Weights of a small transformer language model.
Size: 16 layers, width 256, 8 heads of 64 (4 for keys and values), 15.5M parameters.
Architecture: RMSNorm before each block, rotary positions, biases on query, key and value, untied embeddings, normalized queries and keys.
Training: a variant of Muon for these matrices, 472M tokens, 7198 steps.
MLP neurons of a small language model. Each row is named by its layer, matrix (gate and up: input weights; down: output weights) and neuron, and shows model dimensions 0-255. Each number is 128 + 32 x the weight over its row's rms, rounded and kept within 0 to 255. Numbers have three digits each. A neuron's up and down rows have the sign that makes its largest values positive.
Before each neuron's rows, "fires on" lists the tokens most often at its 100 highest values on Wikipedia text that the model never trained on. A number after a token or word is its count.

fires on: "in" 35, "overn" 32, "op" 15, "ill" 9, "ign" 4
L3.gate251:112081086082083113091111174102082162109123129112167122146111077081143066149156163115218128111138120128091101132172131081143088104137092138086136114087163164166178116096193088139143104146143152149141091126119149111080099160119093160159235095089130209148091134092121167132079080146103149143114175155090129153128165095109208113126142095123136077121131130131145099144127099186073131177182144172134080121154156187151087124118141142147109161102101124136159204123132150109069155160152133117118111144122062169138109084170096112165124088206124117164144120143098155142125092135132121133119148105128091212116116129151064163125102118097102134123099157132203110158110059126162144149096142118098132116076139095095130182149079121069081125114168139146101086096079125113077109131125128
L3.up251:105106134118057082117171101111125095110165192092164129106115096091139127105161173134156138101117099116141134177171199056099112118094106055131117142097123153113065150104170156121139103126156159081127101113127086119096148145080113122167175163103125212203114164128106132112088077117061128181098143133061130140116149105190129124133104128096202094142162089078140126147186068193082087199172103124134079121174128166150153156135120153129147184124185084093135122158116179074126129124106179094109116131118114202126086122176126080136140156153136120109178113156100177145124127108137107151175108153101071153113117110107127159094097105083110102111117137151188118171149108172162180113109165107135170148081157150125151148117094101141085161131142100172073108151125106165134101122079135
L3.down251:102105178109116102078134159172169113095151150095143138121133078197150123132156173144094143061113186101144160152093153138130097147165154135119105117126136137126110102142116140113106163085160112153158184099199147106114165147114101117114142129169094158102196113144059115112137122122140098108145089135172162118084160132117146178114100093202167106118151058182076103139089134102136146074135117162121103126141078097110133110075165130140132109176141072098109088128139105139239135133133115099142107138129198161139097142121106064161196139147084134108098172178131112122176140120134127154146176150107129141171177059172129116126119143159130086100137128127150227106081139141139101146136178171122139109157132071178120065083076126080057109180158125125098139038152110165127156150138124

fires on: "ing" 21, "raph" 14, "e" 9, "aw" 7, "le" 6, "ation" 6
L9.gate534:134079151124099132181072120145175101155147162127121148102166170158114110123150131052165098112128170192131072126140129124059059128134116130045194082124141133114100161127153113128104117136142176161137118164109124186140078093114105075114104128168087115105109146140112137091117062115160067101140094117157135050180131153106133135116098063086166125124143124051138163155196102133130137093114100157089076147107096119126034171135136094087195155183150096163113134071112095112144125122116159156093160114159131137133076111110097129102161093120111127113116134167154194122123150107118105104105155116135131131076126182131164124090135055164073152131150169168075104165194158116131126132180125077151100132174098151128122093192125162149163109124067146167117109152113135082181153113092120
L9.up534:100107103093124114144113128143165174074128181125146157086099123119094196079114153131096097161124190157180138179118152113177110106161134064112131109111117186129125135099110173178147118072060142186149161090142169094196165156121191071102112130141110122118181139066142123099091104095148058105106109084158129154130115137075228066118118097089155161132170086141168151133114083115165127120144054113104099119156092101128074120109169126134171088169125142127121111112135146082135178073157181062068173121136082087135139125102158139114115156107103138135098153152130176078150112103081185102122109126190178095140169119134144160107095138093128080176150206120141136168130141149091118104099098143146141130132160108114109086127097134109132101135098070137077173131128149091156138154108167
L9.down534:142125166157109190127069180151137094133045097119077144121117088130164107114107171122092139047144114079043084107096188123135102150091110093121113099137125124138100113067130122090081140170171156138194154149146103167173113178133140157119120152139102165091091163143127084075109102144127098114099128169090128152092142136097104146130179152103133116148140103117145065137146167141128071163152145099110109121107124110109121182122085121108133157133104127174089156133095123089094102061088159127182102145090122136162157069113079118114180029116248115130123134124089125114124130166115112129103137148171091105105129090136079104093107122144132103137132134165156141155112101057165207120153122155081171147179151131143137151095119109105095045163092124064176120087137137131091140111092097

fires on: "ri" 37, "i" 20, "ot" 7, "-" 6, "c" 5, "e" 5
L12.gate185:077106137108157100155154059158106101097193159154131111124123156095129129110077107130113114098150145074086107165156146093151108086140116164114147117131145155106099106180131047190129118121171136158127122090144159113129115120130132149132077165155147109170085135163115100126137145155091118134165099120137104161172142102072104098099130083096073135139140124139141143113063108168154154148159126092171182165107149147146105157127054104162148112108135081155134124087180089090133078065117173082136117114143152159131101098161110135127123163108161118113104123101141212171094147124112158097117227104204110168120155122113078145051135106193110143111173063117103208162075087095162104118120138133112185124095114188150189112105180147174083143151094173119136115219154126125137136073118131
L12.up185:099134180191069135116148118079108132108132111129128126186164154086168151145100022155165113096172120118110115130126170139102165135142148097121109164157190147084174115151059084120133164110151142100099097126168123136070084104110120087178068081066112178056133061102075149130112198125187180125147128142152153125139098134149104096155081103131203175101148145069112112172103171086136165178098115139154124149156090160153216110168149161135167099132121139150138111073144104109096145123128123145102162135159084179073129120109109181133103121113117197148115143106136156134156085129108117153136120130081123141130133125095109120093130192141142151179128102091132157123156117113145019163150087129128102106073100126129100142090091144115115113122184115082183152159118161099094161131103124
L12.down185:112154146106146107100109136131077088133169133118195078163124173144151092091096145199114132110146126143102093106124130101127155118160058155167181102113120111114070169142123161143103090123104153090105135208149091126162138079126139116126068078145154131139150143100092077190177072188163124138164197117099112189110113098164098119078087096121132154089153148114174115131098196116143167163168125159122163154119156097193118160164159149096099118152117113115118098103140105135091151168137127126122138117114062130127159130084097109142114185100181090162099159116124126162131117092148092087186166134142099140150143085114116060091138124130129138175189081075114223171195115198155099126185162088126172104176067097140117106122107161126142125135134127118104100153076115082128062148125156

fires on: "ed" 20, "==" 17, " ==" 11, "on" 9, "===" 7, "ated" 6
L10.gate571:158094130144085108150146128118155069119147139191127146103115141121223152087129143075090101115090167127132145111123167142099095109148079061127130143121087061133120144181134127102153139153094108165114174054090175139128110089148116118112138126153057127140134148117167110107077155141204137121119106094129120204090135035103094132154126098173142118104142045132084160150147115111177128134181096131091184186137112161172141134106095174142144138116149143127100148137143103057122075134116191118165168109116114089135080180178134170109136174160074126148144105078125162082127132157129094147136133133042120128086101102090146108089091154100086081133113139088163109135146108127171118075150109163056091152094154165084108136112079134101179152125128128169137190109177166151131111147083141
L10.up571:132105163077150166082138163098156135155172114082176136067118088161159099198121103127098152126130108080134109146108163124160095124100142099092121083136105096120146126184118130135103099149111150104133189059162124077174163115175131090175101144137134163063119162117111108096061156143158161050157152107110096168163097080130157101154088151123130121096082111161164165094205075112114119181101154166152141114171109120110113114072101130098158165118101141172049140161134111106168100124089084114140112156115071145154067129112082101144112157165108177102141104087123120097138158143158252110135141130130085164126157078131114066175093130101138131163113077102094128117160143174175119109154094095149145131130142099134131063153092148087157091132120118111089108168140100126157141193181169
L10.down571:205074152105155128171162118134171079167175090122022159143147141192193116187120105113111168113165169148151129173121170123107118086095096077167079147098080156096135132081160101132126108119125117149111111077152156158153081189115171091092114108120162081134130198109086114113088120090122143123104132120140067136134138137230126109127107123142146068100106162116073130122115070165115089179203104119098118120178096115132094101058101152126071118114138103167107095133130116134107065133115143140113142122157115154190141148176141182124057133117108162135111107099142134142140119165147165109090158161090112091153148091117168107150108096115137100118137118081064093178108203077147172099151095118117095184132153116155104136115140121072102106088183149148118161147160150154104125118115118

fires on: "or" 24, "om" 10, "t" 8, "ed" 6, " and" 6
L10.gate601:167112141141138122132107150191132119092175067189142139139195143152153126136135090122130098157157111198160129180088177140146121188099141139151140167061151050148064172064102177164113096089088085094148097150134180143131197145184110154140127101156136133144079149084141138184163128109162132113208107149143145110140093117208124059085124194169140155151188111160177123106150075119147180081142134106123149110105161122094138149107112133057149161140134139135107149122131104114096123106101187170093154132193162096150106167146130106078147076141147143117122174150125102105192135164068116153152110158112130139114114181084171130174112108103062165160085090127090105097122123103126102125149124111161108192169129161095121145134099123149149116129086097154089204145149130123123112130103148
L10.up601:145108103078161072198128093143063126071121144131106137136120136148223083249162145131100139119143117133155151151091115096060133148115121144151139217052152119087135135143169200088109152134071147105154146169183129161124123090127124103157205128132160081090142117128119188112166143125162083120126146077130132146066167142097137098098115119092079165108108165115143090194135156125115142156153145170085136153176081128143174142155118126152112091129080086167122125210125165121151187177091123103146156101136095110110129108149098081116159133119156122115099082110146170147102145161171124185119172130118157127105102145114153139107161116149163088105154140130097128118133125163123113130134076115095200092141154138090155080167080095143142098125124136125165086146175188162106196130100127
L10.down601:191127064101091112095096158202125066107095158176162117106115164137138102160141109125084207123125133151174059113115150165177103121165112118088147138108081127084130090160116168121139107106092172061138114117076120193190142150112096117106121123117157144160116176155164121132147137124116134124157102097095171122208160168174161100120101172124196068112154099112131133159148108085090139137137160131154167136154156164168149124078132133127109170098164137109088137120135096033164073121091153136114112163145156104133130075117111119110098169173166146159088121127146058115132122186087140108179117068122156136110195131181145172098115090157089127151110110107032178099116113117140085159122083103144164140176164132131102123126033119124124097126191103132123143119140119131138162114106167

fires on: "it" 25, "on" 20, "is" 10, "t" 8, "v" 6, "or" 5
L5.gate288:145124115128105133095219146155107185134104109125137196169187157167159098170083104115093147195143178128157166040147145091231080132125146155124119131108115090085139137118107100105120121175093118112079113134133153118161147193138087056174122110112115129102113132181098104130133096087137125152140132094158137092060135123185114129140127147108146143149164148065164162093172105137133159118160107189145108073126106161151150138147070088071121148132113146121095077114150160075124178149145094101149152156155158078079109120135142144087098150143076148156094119211171143138136100111122169126107093104118145148130169158092151168141165169147072135153126135136095155148120049131126104092218111120080148154180120129143140170066118095127077114129147153176149085129155096153135109161163079
L5.up288:021173124113111175155121161194128145125113112155101169170130133067133148117120133118153123130133137135128119105127123167144167183093143121141118138090131177116087078169130145123101118109116098155125136122166192162165131157086118153160114116125112163115118169109163103125143130093201112052133188109113075086101118112153091196100145163124124178082123141101143142172110119094122115144136101146133141159103120126141168115139145109180174106144070140160116175094147184083126193128129130122202129121108127124084099128169114106168050147105151124080097131134118143111155131075102105135127122141131058119139062119136190152108114084080113146072188120150091136133108076120142191152153047180184195110161084109144092137145141110172166086148171117156166100096129223145071175118170135
L5.down288:131158145149126154095138126144101080157104085148154100123077120146086173144106085089142114111115098157124117101144147134142072149183099196107125142192083071174102105127141099113084156061145151118163086175142156089162154156099142123157113153109098173134110155136130118061118116088164098109110128108121091058058189214159111124132129095137134151120107147109158082123113100040154130141143169144138149156110039142126137127112127137113079031150149175068106088114179123170149108134124189102163079148098124134149106100110131207134126101068143139092182122172117138130112121137141177113079151106138174110145112158114150158131164119118083122197163173211130125141143097136155080093118125181127135075169164136106164169091151095130092130084094122140107074115181100130086105149126124

fires on: "o" 32, "ri" 16, "re" 12, "or" 6, " one" 5
L5.gate473:096080159079116160116131169078128109147135135114154168142145167112147016077121131089087085162134100126102140200118065193097133112093186171124160087075115151078173107117196146097145140196078115064160172127110086140139076151125114158180124125195116147160129189130134155115114102141191191140174120133153148140139135124157112139081147189114105151079167089119133185113116128165097135116137140053154102147161120148114132134141119089223124152169132098118147126183094161138157126135139176100179105168158137092112131155128119089156122099166096154090150155123138152075121071175171156135114121055175074155117127110123117106129136105104167119161118121177097115146128156165113088140103130138140157069120097157107106149157091103096116177151139136188110086169092114144112105126176139
L5.up473:135048130167168087087126127153169110124094090132111133103176083140105140112150144118118146101131151104225106122087096140098126154117141102112125159200172134161133181149090142166161202118093108072120122160115111124118082096108149165146098137154074117154123141147170153075127080134127115133109146115158088125107141166144117181131115134133164081070111117142113181150159065081197191108121140152091115083128106137177129220134131095137130093151139125168144107159107112156123162097141139119185097132058138101158171172145148110100101151165155049120074157132212149132140153096095113104092134164161114183149126127129128102123067086109177107115172129142151192116136199147105151063164152200099129097092100116185082127147153133134080140095117068076097152134144107093127088152140122
L5.down473:087101150112098153126125133217115119123051194134078151126096144126088131079132157124129165173152098088168067168128061110114118074122146093115131159152161081068136152046113120123084142122129184121139134159084141124142165117109126088083180136116108119137149084135164165081114143114132175158125194165194106165116206077102122105116166093152124129170104165104129120101168120103191154175099170186163162171146141143162119119100135113167129056142120138161104087123108145168149113114150079111106143176098134135145154154157129133078089097086140110133159120105196085114181112164093088121102107197115124199082140129132136071135140144112128096136151080116124125084138148187127071103167106165180137091109130109107093137115121107168129124079085116119107107113093118073064098084094162

fires on: " his" 24, "'s" 13, "ican" 8, " their" 7, "our" 6, " im" 6
L9.gate47:120094066113210118142165142076161154102150139169151128084171124152141121063147040166131090154102107140131156160134125143095175107121120103140181126127142121101121127118105116100118132084069129125127153180103163191153123155203120102134125127122103158063157079142206176133072163128182161129128149144164150080079136130200167094127136171133122118120167130147159154139113126129109110178139153109103108083090119121149103060164136160178118093207150133085198175055109082140067117110139095125083100086136126080108150090129150160151157101122158158146146134111159147194144107129157152084097074066123156116154118148149084150116152128136113128084119137143137113183182121110131175089115133132115097159138082143117128186077110177145120040133149144153128119079195109128105137069123142
L9.up47:123142097105051118097138084162102087089142169194191170168109138083108128099132092115145180154168082111103153162120160143178153120166109140156052114130091087098129097146123081088135077119133200123164085190117137185121164092140113149109131176139135102131125097085168129153174095161125149127144100097129145052126127119146124121091153119151190166069145159091079152109075175133177107089125099150127069138207105099128107148111068154086153095136106091093142121163090144112104103171087137166148159131127116138126138142112134125111123157123099116101054087125053182156129131099122122140177095137108127150116119176104085146104170094173111152129169157134111149095135153120014113161123070080136111088099167139122057132087117159101173113145156125163098167157080140161112170126118128
L9.down47:154139122136069156129134146090131160097096075095126099114128164161106171167143154099121198142158166084113125092190096091117161118128171124159112161144151203109163188134138169181116161148102149120088161155099069160188080132169101129095054142177142059119102139117104134105156077119139142147135165089122103121138107185053178097152093113101173118089183149108121130065109098162118123073135158092171091109116117100160153132168096207069166113079092143122096132132117150088064128072102182156143113094140104127184182111085108171145096093099131102149111122116087157107088130204102150163140121188106145111106141147113178120138112135127166199100158155185140190115142114124134115130114089166141145172154067085146104146121083117171113143115140160098124115168127130141109130161171155

fires on: " S" 31, "S" 24, "-" 10, "at" 9, " to" 5
L12.gate525:144112149093083144108078105109159174112168115088172119156153117095146103191110104067119146160117134100098122148142147106218130146154166114129158109115112069139171133166138109106074115115150092122102112111153140136106154126220162171091161117079184161185086097132165117112181149133138165127139194142095195132151121069135156105114075121147107170166119148128135070171069138117079149134190056090125143082167118096190088134159166075123081156161132092093114122114139102115090156146097085146124178113146171105117153163166091154080157106126086101109160141135156137101072133110124091099126143112179157129186141135131153160104103144119147076171159138214105154153108141192154139115126089151156122138144142113170156125138100086118161142180102110151088106189109100090196064117172158
L12.up525:129173172134141154139178089093131115138100144113104172077141169104160125137121138149161122186086146191112156146070132129128098135152040158124194095081150073146159152154189169095128152143169078095064126152092174088140120116092128109071120116088147142181065147172159129078168112110096117146113136120080100127128113096157132132126125144143175140138128119163145121061147154136127110109130101149102121143207111120148098145189150129116114107092132115117117174126116162103104122102079160136089113066132120081113085132140070182114121066121177100101187078110197137097157149120134129118118097129147180096120102112154139124146077178124160076156101096087116164155083105139068068049157166120109114080188148167161123115116148154085117174094193081089125115149180132083145072138088146
L12.down525:145138122176093116145099067126107139146073136087077103170144114155211106129091170090142183062148124134077114139163126152127172111130106166119079145132128123167119135101082125135062126148201126121126177155126146123130147159113186074202165139115174102069136126101138178133125130126194170123125096136160160137112164103152133129151127127110102090151178175147118075099116105172107111145125076185156073107129152092138143091129133130074136156132160119104104103175138145132118105215093151153165144070089138132148171107112116136177162002130117116123190091101161155153124135158150122091151154111182095170085090121134184142103099088149162120089125161141073120163125099143094125083095157135089169095161140151139145154100172158059105094072152143163146159131103116122072174163109159

fires on: "\n" 24, "c" 13, "|" 12, " with" 10, "ot" 5
L9.gate106:157139109115131102105150088104173109106138154111159118191128188123109142099152118096148117135162105086116149098070129122192141117129135117130167111142163185106118124175158124129137174133124200165142070127128132146167130152161131084092084106088102123098165127129164092174193086128134154113147149097089087171150171070098107105097132094110129154081098062153110144100082143111151139100130075129132141150101106093091107087153075074114120107087145103128088197175146094228204132182078136152142192107157122092156129116125063079145110145099111103133103121123128174087050108159151121107227177159110145112108129140137163135095125143089132130125084148097173117128174133184190085114108117147156125133084112076114180115141176138102158161072099148156115115143156143114105103119214171
L9.up106:087181156114153104112114152101128150104113161127175140130169095096148122142156128133141140091090107095112058111058146078109133152130194186090096084110179162102157105097122104121144078131109109157130083206182139100144136182137073099109078090046071132124096118176104118103094143204144187185118150075118128135187173168119069115120165135086164143165172079081124125142079141135153106125184144153117171097045133130109153117085087134179088127104140175130140137166139138138175064123165165146131098115152076173148116142066124139149130112142148127132156116130118172135119118166092165135149117157173096132119137142079170180136154181128129077122145140130165151138160095168153098134063101223139128122130083136066098143109131104111131114143129114117127069136161176092132080127119158
L9.down106:086066076135141130033170132093120131149132194164044126167146135144082135136114130120149188146061148144118104075151122129124157153141197162146200085066068107116117149162075181152129113123137125122115133163136158099153171121108043136082106067144131057164108087115107088142131090142128102147156139112114096121131150104133132114108144138122178119113119125103147142130125103130135122187217137134111090170133106137189128130172152129125137109082131207154066095142175154070182115106137129119115153125158139109161142140139073107138141207126121161112129113158124122074116102086137098118190145140151099118145130141148202097139139101161125141116117167111157110209131215143125061112118160139130078141145105127095183137165115055138125140143117143133127141067110069087107136125170156

fires on: " two" 16, "ree" 13, "ix" 12, "our" 12, " his" 12, " their" 5
L12.gate580:107066092124181151130143108087170101117127073124090114132093140138116069107105157082141134164135096113138120123138103205186148145103131123121125138129127190124126149101120180124112155112102098069040114087167127078075116091157125167052159122095158121113113154141147108186082099094091079157132099140125082093146110077167158093112165105111081125186142105138112068113116143145133137138172159158105101096087069141103113094169124130152169160065163163155157173134122134194113121147112104116144074103154107163145168175096146103169106158154118091085078199112111205175134149185104181139087081163123131149132174097113139166160113137104106142070107153143124107134079129092105134086141115183144100110150123139129115126107130162200127102077148148137139127147164239143118089183151113
L12.up580:122164132060085128101124150074201106085181109160147178180112159032145169158053099164105104105142091124102186143113113133130127131190141161137168045182100123112148083065076123116155166147137095110167110148128136149115136154095170163090188179118124099120067118081119090108163124137151164137135152110135175137143102124149092155159116111130102150110140151150105148084110138111143110105108100108159142201181182126123175171126092146082155074146152134110163123141122160154161081138127154112139132161162175100118143182117156144158072150127131169124147116063133128185137068153124125090151115100082113167084060098154147131107123113112138147147174146131193069129124159176143140129130115137113096080147189107109142102103078146120082145134140083185189195097115112108152115113071169
L12.down580:133137123111123099127117075149148160102109136147165098136156169148076081112176076126113074112107129118151170130051107113125176151132116141105112095137104179102108150153137162120123110132103109111086144100083124057119176139115062115095080163102104141130089126134113130167139131095190155111142088104069129144141139079116050148121164161200153138091195136099135113166120145129095202130170138110060095158082154181130093099172145124162172128125166140088174111159112088139100133123093145119157126177115147094149173107137076088188120053054131119159175095115084107117092107115152165121150102096086120114090145089160135117125081139103117179212195115179143136109126134139139101163106172095110115211137157114054103154121140108118138141157185108135072112116157135126095189171123066

fires on: "all" 14, "e" 12, "ell" 11, "z" 9, "iv" 6, " to" 5
L9.gate163:153092171144129093163192176089113131094134144123166121124131134078139115122157118134127090148140095059216108188135052093070120108117120196124175146138218207139148135189082125120037137069185153124115135159113133130111118173090125141103080161126129142192162095116120220098107096133138106116125173121158139122159119172106144176134125157123172175160065146082135122045093131118122127094091122103136090099104107134126165177105089152176167156135132139109128102144084078127091138191150163123142202121131123164074156109168115128158129169129175088150112103117082126149069097101150158124130142141131158101109155075152114121102092148170160086137159118142134140119207125093085121080153167186112081114119109102114137144105141113174138157154128099144184101130131129139128112149105124
L9.up163:082129159119079093133091126160142138125196168132171135130147113118148141129041065145112182117148104131187153145142139132154119086125172161138092189087141131161146124096122138143061158156169149053161126134149082060100135127124140076169165213127164148126116109164155128148082074070158124153110109117158122098105141173162158119130106130148160125100123128152114111130132168103138134169094133116081079080097174129106053134097103145185088186150118145092086118118100119144089157134129123097150159120071121153138147084117073127140148138115098096160159152173090141087106107120162108143134160069106172116149109125123118113117135077115183169126169113121101178126115140105085110111114212186039171149119141095145112094094152079175156199198165151121103085090154060141095147122101171
L9.down163:077134135112079106131152102155131113112107100164166172121155056121103090164144128083119121178120145122116105202162080057117140149128145106108158119108097152143101124178172151140134119095148182194114134084194122160151115105170101124145133100118045140120134119103127080121095066143120058109173087140141117166132024093136160198120172104126092179104132139085183100103119184122111100138097122135139177120158115153099183095145152129117152169169133113125131213122164144082104170105101114172155089112138154102147139083125125140175099147182141177142127108113142156103086132132104129058107124088164134091156096169123121132068209086113184132135059084076165104169159115104170104106084155135161159121072142115131167124170112131143111106122171075103131091131137110144148099151123071

fires on: "ol" 27, "ell" 10, "e" 8, "ch" 8, "ach" 6, "i" 6
L4.gate556:170146141104147160146213095132197183112081112112150126127158112118158161081090170152179150164080118096171180097089198126160101187062124155135073147158153204108112157127142116123154121130161150134119112111192158087120107142167101100142144149144147092124154096145111129103096081134124061153135092140113127129158123121089178214084141164120183150131121109125166101146115102123163136082088139141151092142149143121131095176155080174126122168175123158118057170159116146087122022146096078189130137129130111127122110099118147131118072113083143127114143055081138150091110094138122110164117122132090135112086081118134142114148148139186187060107143136110072074148139124082131133097141191125111133164120137192205167146124132134159133113175170173127118115146111143168167183125112112
L4.up556:141101106106139102100177094110075187051098157078153091165104133124179140173106157129166131138104078097128139131097100101191034108140145145146143126098128177191118100207093153116125147122148123044151096128144150152102104124211138134121159121096114082072085106115143137136064162146146126148112144148176140154108163120159124128207111110099126117040147164200114155146135189141169139149125133093095142106127109114197131150135098081153155110124103137142148139155112095145060095116116138149172149115081172159191193104134110080124122088101154115127107099163087159097075125140192142107191157175153096107144089136074092087081071117084136141126122128084081121152152144121148178138117140099101138131114128147163101116142150114173141112166169130118096085146148162067119135107169093
L4.down556:086102136152119179139091155126105113129171111174209163104122144122129109141139128116132157107140136137169117068120119179069125138123162125129132110083127062161148132104173101129125138092084141154117124087119108085165090178121125125123130077122126121163145094131104123151151153107152186180163145117103122102150164101178141101134111062148082146091039153072181164167140167105093130163101162164129157143099127063162188108135177143151170134138144063181190128112126139118112143130150182113146051096154156047095068093130140169092148108178057177168111118078147092201099122085148141106106133097107095121152186115114141126097170111129103200174097125144137077161131166130150188148069126156161107127112142123127106097068130110123091081145141081123134139145152131104179122080060166

fires on: "ity" 30, "wn" 10, "ation" 9, "le" 6, "al" 4, "age" 4
L10.gate403:086053148116140179179100142067114217100219121070143132190193058106177174127138100130147152146150167142134126095111204163148093161100094131143116130089198147193102100115123100103131103121100120115177171161168127168146133103140084104130133131158105172183147132154134131149095136176088119197099102131105088181125119133114103123209111094158104125123131182069113102119159161168111129146157108149115161102189141179113145148143152132128196154106132076109152162087185150114108149128144161103103157149120101132132123096083134099101152110125143139152170084168091117123109084122107097157145077193152112089121146160158231145109108103198154192143139130177112099183082137069097135147126113133098101138159106110097108138148143134177139150151135134112121117137104158097126088132105134
L10.up403:101108059103083127163144163129098148131130144117111163050098153196131108139154186130104089184150082177127177160100124117174134149100152066144167106100148167164096177106151161145105129123088145180118156160105167117214181102156123104112120106122147114056142093058134084126144155171144192115163096128113168087161131103115076124102157092105177170133111101114130095118187102133096152104167167166155106113112167158123136086104163111130163086172181145153153126090063127124113137119117166148090117113106074090148121091126133165085063084079062100130059142104151191108162079095093140069114096127138152094168119135097173177150105130117197141141134106135158100131118086141113119150181150117077190103105076138159173127164115155096121134145124093124081099136111115100123101145097095
L10.down403:103158159160109088144106114121187082157151146069110170135166133110133114107095150105181130110110187168134094111105084124099145109092070100103188098092117165141104141110123110127084136058188080109160219214166149136140157138130110131136083154082109125114065117097103118114119141124186153128090103143114131085129072111144128122115088120183112127048130164121151102115090114159101128087140156150114140142117140121116089083150122140112092122144099128169111132102137128136123094136130163138075185170124147157100081133153065124100105109183164134157158151118080111149061123126099113128157198177107034060146152135145089203094079122115128131130138189151106065185156100070112164146125149124102080129137129097083096145105192110111086122128168039102158098139145137137142178117123095

fires on: " b" 16, "ost" 12, " n" 9, " comp" 6, "est" 6, "b" 6
L13.gate182:098106135124151134101156127118071162176121153169143204169142120061135101161160102144126135141127133141139207122110172089064086116143084145098059108134090109117150109144159103146120101134116110139101116139104145125088152049134093124080115165128161100126138167129145124094083204116072180123165103162088112083126114154170170201161142135130152177125092073102101099124121126144110126193174152101173129068181120146113117091160102133134157157127115117178103076109129140161109133116073155079095134058186146105090103171088068131104061150108142155122126142122129143129173159124140104213121147073118107109084138100132142140113136160144100153134129128073116118161080101120192079182179150127076176172155125123118091132108110168164130163099154126156077120128144151132094149084236109
L13.up182:129116111048154151212112119118120137089148148074153100103084147133116099128156080163140155122149151126113145175153093098125089163136115203113141141113168131087156076148139108096098141090101098180159124106112113119131161143140121104121104117088132112142178093127110082100098121144132159128118160144053120094148148075140134110149099114177167102121115125117086147151141125107177134138183103193147123088070199153073112104149125187151127100135105190181113092185118085178198111138109158158125082155141130144081076130103046116166141173088135132143139127093140137153121099089136183133112082106204177113118155073075125153171133101114113124103120064086127135143099129165204138100108110149110168132138184090147143126110088135200087156145190154191103078131191188150173147130134120
L13.down182:166098127156167118147159186134098145106097116142152208109155177145158151132116118118123140072122106176154126145105099153163112155101141085108201159091123065103126150107130160141086136167084114160100077132133120171079123133194081138125164057086197112106090059065153108127164147150188111137161097095064152134093090140148138146119168104119142150119127113118181121124106122112095133154045091185124112183174138126109121147154137131120145153139120111117094146133165110101098174147099093094097238073130115168137164147115110154161148163132076103109122121146156171133094178195098144109150135120069140131144125079129122158071164149123159102176124093157166097140161113132134135167168128119131182104136197091157180132176111082112162119160163114098111179106108057130074129195119109

fires on: " of" 27, "ed" 15, "4" 7, " first" 6, "on" 5, "5" 5
L10.gate506:128100163128146168096142172128161139097152132152125141140113131118170138131080077119088128092157127188092105103128159107113133119137092118102152109107182098127213223144159079143102054163138118152130094085089060130156144064089135142130162160146144112206135108127178106121189112114128158124071142126141103086167169059122118151151103109141098162124132095121169124101199070155092094156111166120124178149101060130148103103114213134093197162179137162158155068204140078175091135154099127130087141099167058135076132148130080094156145168149107114100133129063107102138083145185071115134086095176087125116129089133124132171149134135145113142137125132111106132122090121133106092180132145127101078157159069137125125109134136101148094115110194178139105095115150146117107148179089123
L10.up506:098082136103130172105129158088130156180090139105171148152118129087151168136112131128079138125124149168140202137118113148121109130149074095077111116097130173125119147097171137079107115163126147131102184156139099191170130152154092114139140147156147167119136208196150146110103214071144149070184154124125142133077122084096137127093145124117133123145133114125105063149084126159131120133098188137116131168132140127153133181132087096121114164124132159196084170140140146135035053178167119164134112078126173102128163089184143181162070104178093146151192128081099187088151126137107129131159084095086126151102152104131134191137149137153135120110134069075135126152137154118123150125092087143141123097087210150103144113173115128130098091175136170140175175081192118106133143212130105
L10.down506:124102154116104166129101172088126114104145144117102099144124133128211107107204125118125148171111144197144121183128187156141125141149129148139134133081050124120141116094156152170102159122101145132159107108128115165139070100197118144099122189143153005127136153122122096098121150135109165114156155102108113208140215112129084096105194152148190119153129163091132130134098146140182125100146186133084097057098158104128146151086081121161090153113146118165112174166084161194109125105069160105101135124128144148225113106136119153166116190057147151102109095124139115142175140149146090180177120128151133170096137093088134125103094134122113096081103087117161088123106128135149151081113080222165108144094160171141083102138133127149157135127149153148142153144092094118124106176130163

fires on: " co" 36, " Co" 24, " com" 12, "re" 11, "o" 6, " Com" 6
L4.gate486:143063158115147152111084139128156098226166055129126096145125125080106158093148133167137079139080125152146172161112075114106112083095117147173146085105151153114079079126135083139143157178138134126172185100107158189116126123192133170156120105116088119116082063146108097102136160184141145086192135137106127074131126129095091132179089108099155139117097125141097144129072124105139064105117096125111125114132098166121125124119058094124127127157117147133117157107174165146122126125159175159107138140114082119087117145089072065140099078176119134103136095115154064118161128153142132088088126090118125098117180208204115100068122120043101172169162134073134156142150079195142181118165130136148119091125140159090127095147137118078135138077155141157104054148131119149207108111124112
L4.up486:183123204067208166122147092107098196083106091128066148126108153083117115078172167141148154148088122144113103145170178086105127114173161198147081143124099105160150069087143165133238128131102111119146145110156115100142127079158107149122149157160114147137130164103109181078133079126112106073119135111184171157135166162149111095125129090147081175107068155081088171162146111098102180139127112131143152115084127125167103082104127105154124143130144119153128153161115156121112128105106172118165157207108107153115059139134171116098066113129203102150121121138141140084089108144150105153024165118119137129142141146157130141101095138151094116111134079114148127137169170118097110100115161187091129104151124104105159147071138050103138123113062130116104089097197157117132105147162150
L4.down486:147133190118137190113143115114137200172115105118112134111100113109139099104161130119184103112090056134145082115100060131133127119090134139182146123150046147130111153134103117121163146131173172100089127162094195153167148125122139099098125086120139182167153165151133144097198160132133127088178162097131228133119114108166138085151161071146056140090110148127139151137124130091128109150118098164201162167112089157122127086111154121162131119109126128185175162174145163136129157127112154118115196184107115146144048163156118097093134117133143106110146114163180150097142148087152113139067088134134149159126175166185068089086150146151124133096120138052144174102130164133135142050145163147149113123158120129105148124124102077055125078102160172111102092115128184127099105051117196